config.yaml
bias: "none"
weight_decay: 0.2
batch_tokens: [32768, 65536, 131072]
MLP neurons of a small language model. Each row is named by its layer, matrix (gate and up: input weights; down: output weights) and neuron, and shows model dimensions 16-207. Each number is 500 + 25 x the weight over its row's rms, rounded and kept within 0 to 999. Numbers have three digits each. A neuron's up and down rows have the sign that makes its largest values positive.
After each neuron's rows, "fires after" lists the tokens most often just before its 100 highest values on Wikipedia text that the model never trained on; "fires on" lists the tokens most often at its 100 highest values on Wikipedia text that the model never trained on.

L4.gate897:471477520542494473452505541453474513509481479518523497474459509496487494465479472505461458512498498515480483511526508484492484499481446486486499491482506512529464554503539487515511522506495524458497449534506526488489492512521556495533484520482476518493490541482486516476478503512496524457513542464498502491483525495490504495477550472472479512527504473515517510459463496494482510481509474507511534505463516462532554547511529486530470547448487518512513488553486470512515531526491533496502523527525499500516510509521538517510498545503508488500552488518490494493467491512506501517
L4.up897:502483522522495511452503510494511481528435523508485484491500517499470486500484496525490517490562497499490500484525509446501486513460493529461559472512503483490509512477476501484496496490485546432513488488512464505468485473459496487542530484512512520446490493484463469456520484502452483505480552491509531489479521512488503489503475540499461516533513527458560511478476494521503493513514490482548511458427489504475482501521496508512481520500493522481463486532524474489504468543499509492495548473556488471495500517553478537498511513483478488475483507526486479523502490477513482505
L4.down897:521516520506467486500463514547554481540507480512504477500523558457517495531475499512512509482535463497508479515538537426487476491505534503487561498493518484500559487479496503490477468513476512489499498506545489479470471501484470494493549504519492548505521476508467491473548458484478504512480529472471509488514473513530502493457457519531479537549471526492496488516504489503531493519557459488503521457451463531489459484511477539481491467523504506459479483503543481487494500535498528509491477489517483438486492514501478532517484498475511480471478483533474516553544520461497477497
fires after: ",", ".", " in", " Car", " Mar"
fires on: "000", "m", "5", "it", "com", "4"

L2.gate512:484481489467520536525528505506521505508494495483525485537525508537507493489478452490535538477456479472495451495550513537475489521446496525487502498473518513488464527511533482473525491501500520514499478492477477426504479525463504490480479471441472544510519501486530476521479503548489503502470538459474494476537483505453505554490513474492510540527513520487545508492543451476467521495466543532492522480513505517501521505450516489515512446472511499485480448500453495525529515525561532504479520453469511527509499487486470509501483511514487497460519490547473533451516510517520481463
L2.up512:498521538501509584490494489492477490507471501528482467520488553480512535517472489515483475442489497507499526536471476499438480461479515488493501501463508517484488483544459491509538502529464494526478471543450473516515505497508496513550465546447470492450495484516533490539507488487572513502479536453522466504468510473467515548479491503505538505475500485521505508481524554530508486515479503508523504571486499504499479486505508484508525523528505442513494543505502471514513516492492493491490467493496500529549525526493504524515508479523480499463505479535455504498472465503478542504
L2.down512:519542519554534520519497529477527525468515483503547497494518481467540542518484502510500538505519506499489521459497516524521517464522481526494496472467474506491507444478495470478516480475505499521504531529467480433469493513517530511517510526539513455474520519475458504524529487491483490475529514488477504475459494462481520482488543517467445484469484496509534476490514484519455458490486486531488497499500505511482498520497462516514509501512460496493537510533496457495537529507511477501508503568464480497530434498510518468516516473511464501503507579511499512461490483484503530510
fires after: " |", ".", " |  |", ")", ") |"
fires on: "\n", "\n\n"

L2.gate1052:501520487466505468479529527500517552483479509566482511528538512456507508469488549503494483480492497525543498488490527510504468514480540511469510479513505473475511563464525493471495485506495462493494494478527515477560482490545461512488462511522495502466498524495462511477492499517514483492486463461542470504474482491488503504499492507481513472458489481509486481486524492529521493528514515491515483513465526437461505514488465465539526474485502504523519453495477523521502532537526485506472521501501509479518506470516484501530512508497495524494510462491504514486520476498447466489
L2.up1052:494540481474451490459485520506491484476512488515532491548504477564491490501497495510512478501513487559540538473477473513491520462499485527518483506466507557550494533511506499529470472525534505480479536498520547533474487516490521514509474476532521510457487472473558539523480505490495497503475517452472487451484498497447510563458483498453504527450446518500505473506506520515455542527502507524560502489472521447498488503538492537473485467515475514463477452508466546508423539486518511517575479525543463502502528502465520501512467473505482517510481510478548488500540499501510523483
L2.down1052:522458513521499500484486505480517501530520501459524490515534490509506514498475561464547476526526475533482508461465493525461516515450469490506490484483507456545476476533525490500477468532507463493517509529486479515468500476523512560505493515520537480517489503520516506520541479520470501541458544490480506452507527513525453512507525497489495499489488481505525516539523496473518491510496509477487471494512479510493491473543514509531473489512473501497536494500507545508508526508434484477524522486506483523496492505506503519493511488446492509504520510481521540555477499476496516447
fires after: ".", " (", "\n\n"
fires on: " He", "Y", "he", "y", " He also"

L4.gate1191:461481513528542511474498475470482451533469508502509516531530506517494519515527523492469477499520524515490451490455464519492448533521527470500441483551521478543503524491507541486491463477487443514522522523545511498522532518491497547497478520490440481423481501501507491520452549523524546509484463541528528497548480466524544478475473519477524492481482511485492534529483503476528506503531544513512483471550470527513507494496471499437531478494488474520471499457463500460476501512501499512543499467477506527498492487492523514499520500506475492498516495498498486483484484513532464508
L4.up1191:490491491493496516504542531504469521487481524522488528535513472490532480513501443524514529525474485533505493512521500527517527484537485459469506510483526527522494524530459482502518490513500481484510509506553507492511496482541574480461456488514501481497552534505485518495473470488560461475511529492531519518560491522476505506499477505490510513509529456512535482479480510437549505488497504460465505522498525503497459502528486527487488466496513532486493521503476469469572518520500498495522503505553517491504543475519483471550543481522480514529473483507510468518491517516472518480
L4.down1191:520488518493490511479475527483495494530483509502494510532478544503503512479493477500506488514487468456482493489468459452472452501489518489478522518519493476477494513500499504492506499541506527471502457513490478513481523497478506517495489510543484515458519533464517529501467492511493512539521512487542454503508527520486512506527495483512484560491480498463508485441538522510513518527534471529503507521493502519483531539478472484512526446498513522448493581495493527491496476511499498527496474500434497506511487491427521503495475484517476493510504535564509532448486468490434475499
fires after: ".", "\""
fires on: "\n\n", "eb"

L5.gate399:464546469495465509504484528522458442478486512462484469538490501491520509516523521484516468477471490514496509492468500514508534496516506530474526476501485479493536503480526530513516472466474506529497502502491489473496513507529468516520490517464478487477538494492503505466524472535532521514478515505502488462521534512522479500488494478485462527507517474481511521507499475458525447487491528501506533500488484531504494530546501473480514466494497493505505521501476513504527524481524553513511492464508512513520466490488495509529488512500496501501504460490485520469513526486495480510
L5.up399:490533472508493498507525512510504490481472485470505478509543514476518502474531525451492514491489520517520541455483512496482482510507502541516510477502468487521508514502528504482549485468499500510492525490491464492495475482487484540515457516513462475468535535524494472504485491561521469518541517531510493524554492497514545505500436544460449537484545458488521502509532500497486486519501455482511482479491475481495504517499517467487506497542518500476584484477479537515457495545505531495463489455499469545512482521512447531486503525513506490516520488522530515494466503511476498436
L5.down399:522527479500489518520551522535503458520502507465507485545560498516504483454489515463525480518525504460487519449511484512481499473499467555488495452509479516505512528534486481528491451516485452504502498494488510454502479552507494511507518513531427544520524520500531513477499506524504494499526511470473473499523489488476437515504449503500453531495536478494499505484529509516519479484485482477515512525502484469487499465540509521549534505516498496477483463508509477537479497510471512514469504471470443509517485480473497494480495490477493535521503533515519523453532497472473500467
fires after: " |", ".", " |  |", ")", ") |"
fires on: "\n", "\n\n"

L4.gate354:489486491461589481489536482500504513481493474502472534483485505504493477506523534459501503507453477537485531501459542461487501529510484517487483493535529538473525488526459490481517510528488479531501464514560551497482459517520520514513475514471468488495482540518495509469491520476472512512488455474542542503493470499502465527490502441479525488470513499499506506518463544487491503485505491500481497491509534524538531495534503504505498548539534491488512458511523558474471471547485497499521548531495510490480450472537490488481484503451468478527514504517530514533497499508506496563
L4.up354:483501524528544527433500498509489554515463499484444536527494509491555538454458523472515514491498484491548526518517510458497532503501508474504505502481465510547539536522531469508515500497506470508512482518494531490525506456502503484477514547460526498462536456519481499511506543503503487473514475515509469499514493479513446504551527486507532492485508482504502459484528471530482453532507520506526520480537451500539510542503485499508477551529520500510484477481458536510506464482494512506508505515492512522497501507500472462523530500509457472518484523442524490514476462526500475476
L4.down354:516504490486542476506516478512482550505458468506506539487526479477501471488511493479478499479494516483475480502473503459514531521546472459505522481490540487503508531542450470551471471507503478527515518536498531503490493500566510550496475502481532491447478499532495504520466503478497557551497484485519529515529488516534494487523502452524550481550486454453524492564460523496509540508515517518444448523515516499505475521532488502534514520518505489530502454498484521532493506546484465496484507458497555545493508524516501475487504509486526502453518474516522504494512495537490499489
fires after: "\n\n", "."
fires on: "===", " For", "===F", "===S", "For"

L2.gate211:494495462549482485477509536467480506499495552516498573492508492498520527487496518498504496491475528477484480521486537480533528477502472515494526500509507551501467493530489509561494510492496486487513471471448497496485471498476478493515452538505455496488482563469481485529489512547509539497529499530478510519458537501539525531502517521481479524482470488493477497513513483518509476430495468500501477542538469501540500502525479578457504494506493486519499524481519508521523466534476523496524513485472477492511494503542474531456486520521521529476502503522460505503452512510489503461
L2.up211:483503471505495520497493514445489521459530548476519486525488518455503544520518495498484539515513526481538472530474484469509516498489482494487568524501521531474501465463497504510538543495474516481476505464513515507472517483465477471499453502529531522435514490457458491517513550466489524514486485494545514498535500504520523501503556519491479525476490499481485488518460531558489470531515508515496509490525483503475505505485529539457540473486438508569512474517476546481505508506515528472498495488496513478503485476541438511456489525509512503511452488487494476465505546513517521493
L2.down211:507510498478520520475525535466534458513525467453502530482479455486460516514505465503550511446499498496507486512514498493495500476467480482501484517493459498496547509508477480496530507521458514536528483527512503503517563500508546504502494506506510529452474483500442498472458512507503506449494492461466513528518522512519473506492460481481501525502521509545492486521534502500507484507452534521490485465535483459500482519472464477545478452478499488547514522447512527479486575504518517460504510485511511462492469499527546509475488448535535517512534486485522513517485488499467515491
fires after: "1"
fires on: "87", "88", "80", "86", "6", "8"

L5.gate662:508493467474459492494495476512495532507488550505486520469531527463466540487483480468513496526515481490468515508496515473558534487494506468503551523495485528518514498552475531503507521482536495520526519487504497502563490465487521517525502515484518511477480520512467500488492464509486515508496454514520468513513493538522473513526525581565503465490515505477470509475552500543485492512531524501529506473519492513473466495487482509504497530470443494498523476535526534517468507475476508501497515531512481481516506514498516473498472465485503485527491530484471515484474476517474503459
L5.up662:451459500534481458501525525534471497500505477512485438439486525477466550514519488504506469509504523487512500481559525488478531492528531519476512479489531475533511528497509520490525521500486497454512495499549568473520526517512497490510497499487480522532502484541493466468469509511520514493542489482482501487519466471471464469513510480469496539508486457492509555549584506509475500478520526478550472509505489518478506521486519525495470477470475470496504485493513475481477502500486531496513475515504514488511529508477489523446519467489506543473497506473492491494463436496509506518
L5.down662:476486504483514505477487494520471511494526495486482473501508515446514497529551453517521512498518549538522504502516477458464533518496470513538477476475458475475534522519523477488512519488456508532539514476475516516436445507474488510483502494498526533466509502514523532535461486508490491524514504529521467519514491512504524489502465476523473505516534513506521508477509543490492474466502519526518488486531505502502534500554520498504506499528455487531480522490518495507465496476461504500521454458516534492504466465481508537480522496481501510495491522483471498468492501543524492521
fires after: " B", " L", " l", " b", "B", "L"
fires on: "ud", "it", "ot", "ith", "ang", "et"

L4.gate1007:536507516513554495487501508518488496501424528493476527526536455485512482513478489523489486507471506505525517471490488536498522498485465535494470501541454465496517535501486469469521507478521479475463512472493515523511533472530497508477464512537495551456551484468498525489512519520504510484497564531500476487496494508475491549470521527519483463475516539437494485515499570477514511489483546492522470495520506470534460496509511492498481561498474458503491480534453489467470482494529515474501471501471474487511515535497461467499525487460484530471508526521459489523481513504467496491
L4.up1007:481463454474495497461470529474496491548520518497496540500479504473525494472495508526484548463443499493500535507481504500462497532557541492472500536490556508487509501519458485505498484540530509481504522472526528486518526533507491495510497463481546451482518525564538511528472538512480488481512455502520487509508467488466450466549484517506481513486457454479531512525525487502470496523527479517510516485528521501492506488510504497520513494525499462465461489525504498494510467509489510563517476485474503478486446471464496514511537496515515472546531522517513489493497527473519487533
L4.down1007:456463486474497485453473510485520495483537523504474487499497530498491524517474499478505510511498554516548479509505457463481502579544473515491484518495556524484515466502502494494493462477465478491497494507541515428508488561503489438515496480514482506487494536481526539512502513502547510476480504444512484489496503535478504462518520472521533525493518436456526466523493538480505514515460488509483563518534451479455487519484527480541505528488473449484490444454519505503490477495483477494490506458482499510512509486503516542509519507470500484497462537495510504488485483487495543538
fires after: "\n\n", ".", "\n"
fires on: "\n\n", "==", "-"

L4.gate1203:452463492422527488503538475471507491558504510488466492496484521539516511528521541541507450476480518520496510506520493521477473491508523499474442533507526532520493488462503492515531494513473467492481479517485494498507501520515501494487499502490479462485497480502494467503490482575513480522494510459518486477526458487450487465478499484522509480501479488507502540544453491508489508502471457484458503515472455570504488481495509466508538493512480486505495487515494471502503511494547466510468508482472421512504501525490494504468510525509503468457505506536483530483478487532482502466
L4.up1203:508529496484539467494492509476494519535538524519493486476499491499517510500510563519511475497495525496497501512506495495507540487489539515491507485522506517481501532458509498477533498528455492484504477508463500523520508517514517502530486511525495455486484503511494492472484459496488499555508543467551504494449522485507491484473515489511476517479467458466473540512451489518483506472481473511457481449473458511492478504493503483443475497486482455488488472514507493511460509478513503530492493498498418490476498517546534481505512524513512467491514501540533516475514495538512496494
L4.down1203:483479503493546505493552525497478497571485528484454471516481536464479520499490496507503499480455510531521527504502531496478500482524479506468496468489516510485469549521494544471493499487480479495523513496462498467500534493483499483513484507512455523498525467501496464495489492542528516542498522455490527435551514459435499516485497501481487543520460457524490533500499494469530501518449452500485499505485456512501456481506542483527508449488489457512481488508457535477448489455539534531500490464505473494493489496472504533495524528501499466496510512467495508428506487506482494480
fires after: ".", "\".", "\""
fires on: "\n\n"

L5.gate239:465552494501498499460504457485522473456484534500494468515555452481480539487460527515467492501480511488551521468504505531522509480478473522490487485505534483518519532493518515504482506510479515502530544479478507458478480468555505473483529501497467489494515513535513507501459486527491506498487473476541508509520475474494522474510497502497524490490491485494485496458443482479475491507465512492525456495492482493478474532481484490517514488512453473513451492496451526475529482490537461469518457482462491470495505528528480486475477474511461465487504457491515527488526490457488466474
L5.up239:493508467479496553538476520518533461467449526469473480456510539475442497512444534477516505494504505499522508479535542548491490470494483507507505474548498525530474492484488522518551496508477503494482482520477483471460513543502513491509490511510516469489490441503481502455516420472506505476512476517488512479519477449513483506506468476496451528491507464492514500466508473485497492479499486523535496523447485510475501445476526514497487478493514477491504526535485489467483459516514475483500469529523453518491493495514459465499532508490453511444480475531494492445504498518480512451
L5.down239:535503493480484545543504504507512492465488473526482538509555509444468477479491488489504508513497511502515494452470520504498498475461526474512485499516472547497539522524495525448458504458476485510450480482486488536497511477490515512472536480482464481536508522456504518478461485515519453507493534502488507507517475519487531507515477508506461477498473498461498486519461524480499499503462464562508470469483450488473518495475484506478486502492469450494510551483487494508472497499510529527468452565510499493475486479500514500496494489493490487551468483541481517489503520510493512469
fires after: ".", "\"."
fires on: "\n\n", "\n"

L2.gate1089:504526532514524552442525468533497472488512489478475513553500498501506505478472508485537494483472507500498502504514508496528534524505478498477517479485488511496533520532482518521494492466496496499515504524483502483506514466551511513521502437535513476479503531456461539464572535526512516476476481503512448477501451509453486482512510448482510501446473501505475481513476502495486488454488519465513488533534475503514499462553487496491510527480479501474518534501492509478461462539504494495492515523522494480494497474526507501493507491544497496495523512469471528516512551458504538488
L2.up1089:528549551502477537480496483491519505544546483463493509525528510497546504480482468494534501471493526490517513502533499468492491499462475509462504481494456507512503530523490499528478503470534518491481504489502483523481530480564521460517540466506524485442504511475461518468530521519481500494501462525470486469547483492450495482516483492509490464459493490470483494485496514481498471497463523512507473511563479510510442513514520484582498478482503466459482519466442504516504482527501509492518507515481483554513517501545512469492473493497472515497512535512468489530502512518475539527
L2.down1089:526502542500473513470487514576487576510502510453524498460526512548526489500479521506490472475525488501494519510514502489489497461485499511531472498478502461508490538523528503473478495502466435501510493504498462512465493467488585515510534479517509503544507453540458509488490474467528500509441489516518498539497452487483493481505496510521500471461489467491514468455480514490507481481474541478472510505457516468481512516524506508500497491519538464492495505446521483483495461512491532491582493530490447509510476540508432509522532521475461519493468519498476476497443481490526487482
fires after: "\n", " (", "\n\n", " S"
fires on: "\"", "st", "ales"

L2.gate653:459509473485509533470449497471508485495500502525455508530490504480495521510484492461541503513479493523502470511431489488485520474493480554506484455488485483499510522509499540536489543510499467479504459525544522468528485467553516479487510509540510503500485493504516523523479542522481478525479515509550505523488472535505519509458477521469475542515537514490511520450525465523572500472550534464498509532453491474512508500448505511491507523514487480479472506508485499511479483499501477516430491520476516466494439498502484491494499482524505462488480504479547543528496469497512465534
L2.up653:564469520502524535493494508483502484497514482495548471491511486533547526483522489511490493499460494507516545517522476541506519516513514546515491477540500526552485519493492522526513465483458467535514521445478537484503533452470494545470497497532509510432489482487532531493460506477495491473455481464481508511470502482536510508491473496492503525471490449533521526504515483486487469477537491496468563479497535447529505482542469500494464500483483521493499486482516497448523476502503510472469492471520482514488554518484521510523512509502506492496493493555478542499494517511489520525
L2.down653:480483490527514457510507477531476522504480505543517529471547510507494477536520475468537516528527480542475475534496480483488494480457466503517475510470464496508550514478462521502515495515512495474484526489559477445523492520487475526475545463539504493528499493496509530512458522469474469465509517455523485458514561497488512558496493488493481535518486517520505543464538459497507489514522502501522570535483485469543474532513500519511480506479556517459481514527544522488497536465510524500496478496487489521511537482526506539476482501475494463474498506522488467490480467520461513505
fires after: "."
fires on: " He", ", who", ", where he", " where he"

L4.gate633:515542503480560447480504430527487523466535502489476497524544503470523494453527512494507450523521495492520505498504550521509486486531503504485477457507463540477513519480496473479468562480510511496450501498494494517493497472493524481483491499459531506554442525519492531511526493517526501450491486474519498536498480487516478473479481492518487508522485449461536523469546538512473523497524523517493535513531500509518463513551470519533483486521527518540462545505470509511474481546483493471509493472501529476503450512496534524541486504470496515510549509496447500508445492536503521467
L4.up633:515525466475493520490532491473444538486533503548526502480525464498529502510491467477496487460488504483551464498508554505559498461490500527486509491497513501475522514482524528452496528513488466531516504517533520481503479511464537486459540507527522469469514539499491488483521536515506520481514496510479516479517496512540506449486475494496532515471451491498504520481493484495499481480520491515531493467534488541473528555510489487482471476449496500507475519511517484513490445458507471463525513512559530417523501487530500510484473486486547520478484532500471523541460505520461502473
L4.down633:520493478528542483489503487504476503486504486503502468482470466498494467491495532569498541499494509517530496516525503536524511504499521500525521533474486506532540514481509548453501494453461485456510467508501505507475517500508462487526468460494515491519499514521507496514515464492519494517480497485502502522485461478468484461525463539495515471488475493454492526523482506487512489481489502534460489526445485510530525465510491524528500487508507499508472470515499481531503483506505544500499481497511495469504506539460503524524502496457525509491500451454504534511464503488479428474
fires after: "\n\n", "."
fires on: " | \"", "===", "===S", "===T", "===E"

L2.gate138:519481489508485393540536516457482534487554472518462483494481511518506506523518516490527487456464533435492459510501469487509428489512510450451521480492535551512476507504513476473484496491478472473494529493507516477507506526498522526486480550461523478523492507504495489493509492522492463521486516517450464501512516511522509501495499523477463499531513493485465492478516498473518471535475524482497515471485528490488478505502536467499539524528506503519504478533456485484469532510503469540534485535517510524467512491497528508487527514497478507484511474538516508451507533517484451486
L2.up138:491500498475530468494515458510509543537505538519481503524489469507471537501528532486464496532506521503544506502502524508482477510524465497497501477504493607542544488502481510501525461487489466509496464494516525532501506478473501483498495524494489533487542469525546533519496495433551525512469503463508537503529545499517526487470447505450503528487537497484499513488527503480514516476489556511524466478500492461495521528500499498471498513470502516528470481486480505530475461477533527523481506493482532518541493501502508520522481511475518502493482501512480489542521508471451495463
L2.down138:501506520520500480456533497509517488494485514479528501475509531530496520508517481499484509478497502521527494436522473493547491513513517484506504520498478518495541479496479497502524538499489483460472481534486514504517537475469492495466501535507527459519534501529491512461488500509522481461485498432455533448464544505480524485426536526495504521509498496532471501525502493447512453474466487473510481540456482530467525537533522509469511497468509490487528528460528512532507547480540466518518477515508476500476521504473533527495500477495493492519475508519448499496508465494498474525
fires after: ".", "\"."
fires on: "\n\n", "\n"

L5.gate490:460451490486500491498528474507529479505505491548533482526515558501517517486525508475513480512492448481472516520546495537488523492525513488461514436482499450534484501526469500497500467528505486544525552525502547482535470501523546480494487484503498526497510498491504526452478511494523509495508515519517501475511508473482499500440489527505534512501520496466515512485471429481511459510492510477557524493501426496486465556479505507497492491482517425527504513478495507519502454497503533516492498515495488524485497485461503479528530527500448493500517452513520475513501482484528495493
L5.up490:518526495489548517497494542489526477487473473482466481522557479483492505460484496493507468440526467478535526511487488511464541504474499463508512449502493455509482499529487504482481496506480480486494517486483513460566556498457553489471498489491474516518450504485483438513526503478507496529477478463531496489557485489495534470527473447466495490539479492434471518490525510500490481528460501493493522493499477486516455524540452490511499517466498496485492526514482504523490482485561535505501501464544509480453509541536441546578487464525534478473511471529508500473528505506495509530
L5.down490:467479496581515525506534471507501504526481494467494459514535557474511503512508492481523485494503467553493470511496487508480529541472499511482463468473512501489543470469505469454501526498513486502488489457495472498502532517499494506482490523498475512499492497499507517529521542525492507528511482505522531488485477489475500493439508515516509529501540488493499518487499431547505458459482485458511477517521479490520450502495501460524516441523497460507516506518490525477474509496528493512523504494509499498536450471496508488526501498504495500506471512500474481497476494463497471483
fires after: ".", "\"."
fires on: "\n\n", "\n"

L2.gate377:471505529507479430502450528510497496496448532505472474499491503506471503503492481546473444507524514505492515481500474504479492492461499521537523479475499498539503519528491482471502516501493512486503510483520487511473484536522494551457478468494515510489500513498478507495476505515485514487499494519490496522490515482527520517538491470517502500521495480547498542482492505495524506519471446514498474500489524520532519500493516503496517534510487498506510508482519508478461485549544485494523489527480451503489484453512475480540471479459457528520525485504493514513409515533496517554
L2.up377:501490492469535517506457448499502496483517507493511485490515552451487492505461544475487560510536479470536524532535492490480477530468487476538499509543475480496512497526538485449531495536516463516505515507510530509512518513517507566482476520483539525511516503522472504496504531478484507509507517487485511545501508505479566487542540494498499480500489504481478494518494492538510486477497445490500527497497504491531469474509464483503486508467501517478511489500504489480462502496546504485521512494505499512459498490524480506545505498510496454496521505571497507530458508508534474486
L2.down377:491453513503496456448524535502488515513485531486500480538508521449466517486505507459455490480461450507531524490468526503480488452471514521506502504481491469527532516532503482485546517494511490475433540477466528437507509452528504536502495539526515518507483484521519472508519495497479504476459550496508486481520517496483485556490512495487517509490464482494500491480522522502485479520480466509490520528522507493505537464519488447507513481523544482498462461475532509483486469472555468536505492457481476499506549541511529470517504534481523465511488541484507510490497462501481475521
fires after: ".", "==", " ==", "==History==", "s.", "iography=="
fires on: "\n", "\n\n", "\""

L5.gate768:537510529459513485491537504510524492517510493505432499467521481527493459463501507462460523476468488476459534537493477519458538529492486539505473459491476514457548466507482480503514484477520479490456526496490560494506485522489525516513490495525553532467522487528512479489485504534498487511495503537505506451522519511482559492473507520501487513489476493463475508498481551439507490529510533520469503505516463484492466469543460505475466490495479481518461491453474515475513535501527495532465510452529513509504482497532489540538532525508465503487511490554531516513518475519460502479
L5.up768:506507485498524480498541536522535491526492533510481492485503456527548484501533503514517521484472494503458494493457526544460486512529502483531455490498483482496553485486514457465479491459503479509522513500495494448456492468487497489517522538546531510478450467495481480482443527529474529513494511512500562459526531435504502479468444507470485503480516535535485515483521487484516505514502515490504496482489459495488492530524494461529499453503501472510485488484496531457510499505493481534499474510522452490481511492505517498534485485490530494506511494486504477481535524493488456480
L5.down768:503494472486520520490517538467536475566544467550485474524514538501479504507498509509504473499534471499468499531477498534468516533511450484523543484520512522470477488512489515552524471535483494493483507474519538488495509505512472501495511517493462529467506516501458507502470496522502504476469481477514482493498530476472547471491497524533529536488455505495501503523476497530509483472510471503524518469464481466540490493506507517501513466485515474533494501491542485468551512448500503543541458518466513535470483528493559531525501476529481539484455505498487462485517512502474467524
fires after: ".", " |"
fires on: "\n\n"

L5.gate899:515514495512492497520504485544501481526494530479507538555501494486526521518516446443536511511475458493524516505452508512520466492479484472498532465505526514490528486518505516535525518501475522473462493476498477520467503494501516475501448491479475462548472540494496491534509504523503498551452458522475481536517504513511466489499532458526498440514485519488495537516509509545480487505506504490486452525514531494518474510545458502516492503498492465524484469503532487465500490470533491500483485478496471502513481530482463494485474471496534500517522547472500519520518503523516555486
L5.up899:536466537487500501541502475498512533443490504501487450478519512485512493532505498516479539491449479458479495522499521487500499530526515529487481514482524496491516459497501504476494463463507474501590521528511552481474517507478495488526450475483518504496485471524508465513487481541524543494498472522506515469506478458438522471545505476485500504459506502483526486484510511518507522502512443514492557467525499509504516492489495520506471474524541511511496516472484474502457547497501516515505522471570489496495519511498517514507518503507478502471506466515482491526551469505474543524
L5.down899:450514495489471509506505463512506544481542526499477499545523518492497496482494517505515526505499515491495508541482512533503488496477469528486488502511490506515470481515494473469553486474513497523531504531497521518485515485494548539452448501480488481482482497488525499507503556497520489479484466513503504473524496415463498485503517489526519474518538472508508551477500472490514504520533476425509487506553534466536481550431489489519464467513457495599514492489526532536482509483540488540503506431527508492482509499526481491529526466488487463523510485487457503503538456496463507515
fires after: "1", " (", " in ", " from ", " place | ", ", "
fires on: "1", "2", "8", "6"

L2.gate1126:491504478509528524487538476497473471509423506523478508478489507491486486536459530485517546548482489499510531501527465480493496489538450515531507486491542469521547491521506477535507488517494479544483494501525516486488499465505471499472488496480531530517515495486472511477481472512475520542498562506506504517512525506474529485527471512494485531485463463445510491530506510465502463478494498454470464517502411469515493513512493470512478542478465541508485493536472478479517528499505492466548534519505476478509495506493467469526444502467545506493509482525504512470463525548475486502
L2.up1126:532488529559520518491496510483510461529507528479524516483520518526509523516548522456494497521522539486467522449524525505466468540485523514502497477523521521498458460498495503477533507482476511502497547522516491517498472476494542532557523496499459570474511532504475507518518518473524485524459540477482498494548510496487522484533503512476488469496503507470507498535470451486490468537455508521472484492481481478531511535488511526451474469500514501455505463535528463502456482547511439530529508502488497493469473485540500458484547462470500516530517521518492519520476519520507535477
L2.down1126:544506519518488442454553485495500459527488481489469527504481515484496512484484492500500492500496477473531466503494454507472483549452506476479465509529511449548515504481509529446522447483507481501487479531462507483535447549540503519538491516505483562539525517514478480525486507501496476505489508510514524504508526513517523509510502473464473524511479452494516467470514489460519485503496484501501502507518499486469453489513500492516505485516489511516477492519464474485463520532512480528462442519484501493515530510507473523514489535477464517509495475516508505480489501521499479521
fires after: ".", ")"
fires on: "\n\n"

L5.gate687:499487504500505524502521508484467523513528500514518544534512497518475496522499487520521508487476485509526513475476496547498494503562500478529487498489476528526490545494542528534489497490490456497541533491499486494492508471476498542462481503473526475513507513486463537497476459552511487515535526507549514524525521493556502479478546524425462500500493479536507522526513514490447511528487560513451481484499506548522520508471492488502567530486489494537536510449526460531478501490516512531522482480498485471488494525490504531527547501480448494549522485491471550505512498463517515488
L5.up687:485496494478477463476527498555473498501487500501488505519488480508509486514505467507542506441492516502522449476506463507488479479493463464504516466476515473496530520444513515460467506493496502472486508500519470467490496476494534482467504451530528481493505532518498492545505430523536521536456495500506525549524443541530486510473534484474496481472494523505495529507466466487450462522502501459490476437506496500478494533491511472500546522489517497523463475515452473521473485501483504510497483488511465525520527520478513492498519507527460479441492517500499484475455517526497506504
L5.down687:483490497546507486485535544469505523524480498537480497523486537489490539495500483494480535465461502502530533453519495488545505512534520504506500478508523469536470501479509475515500541540495493521529531484471482528491503475491522513487480516492472552506506490516509498507491506471514488507490540498549481511580523489481540511498501475486493522530444491519535559515496528534507539540496495524532501522510506484487507496485485517482520480533509480503480506481504464489522506480560544501519536502520480480504522498520554462455512539511447498511478543567502492498489490511475495520
fires after: ".", "\""
fires on: "\n\n", "\n"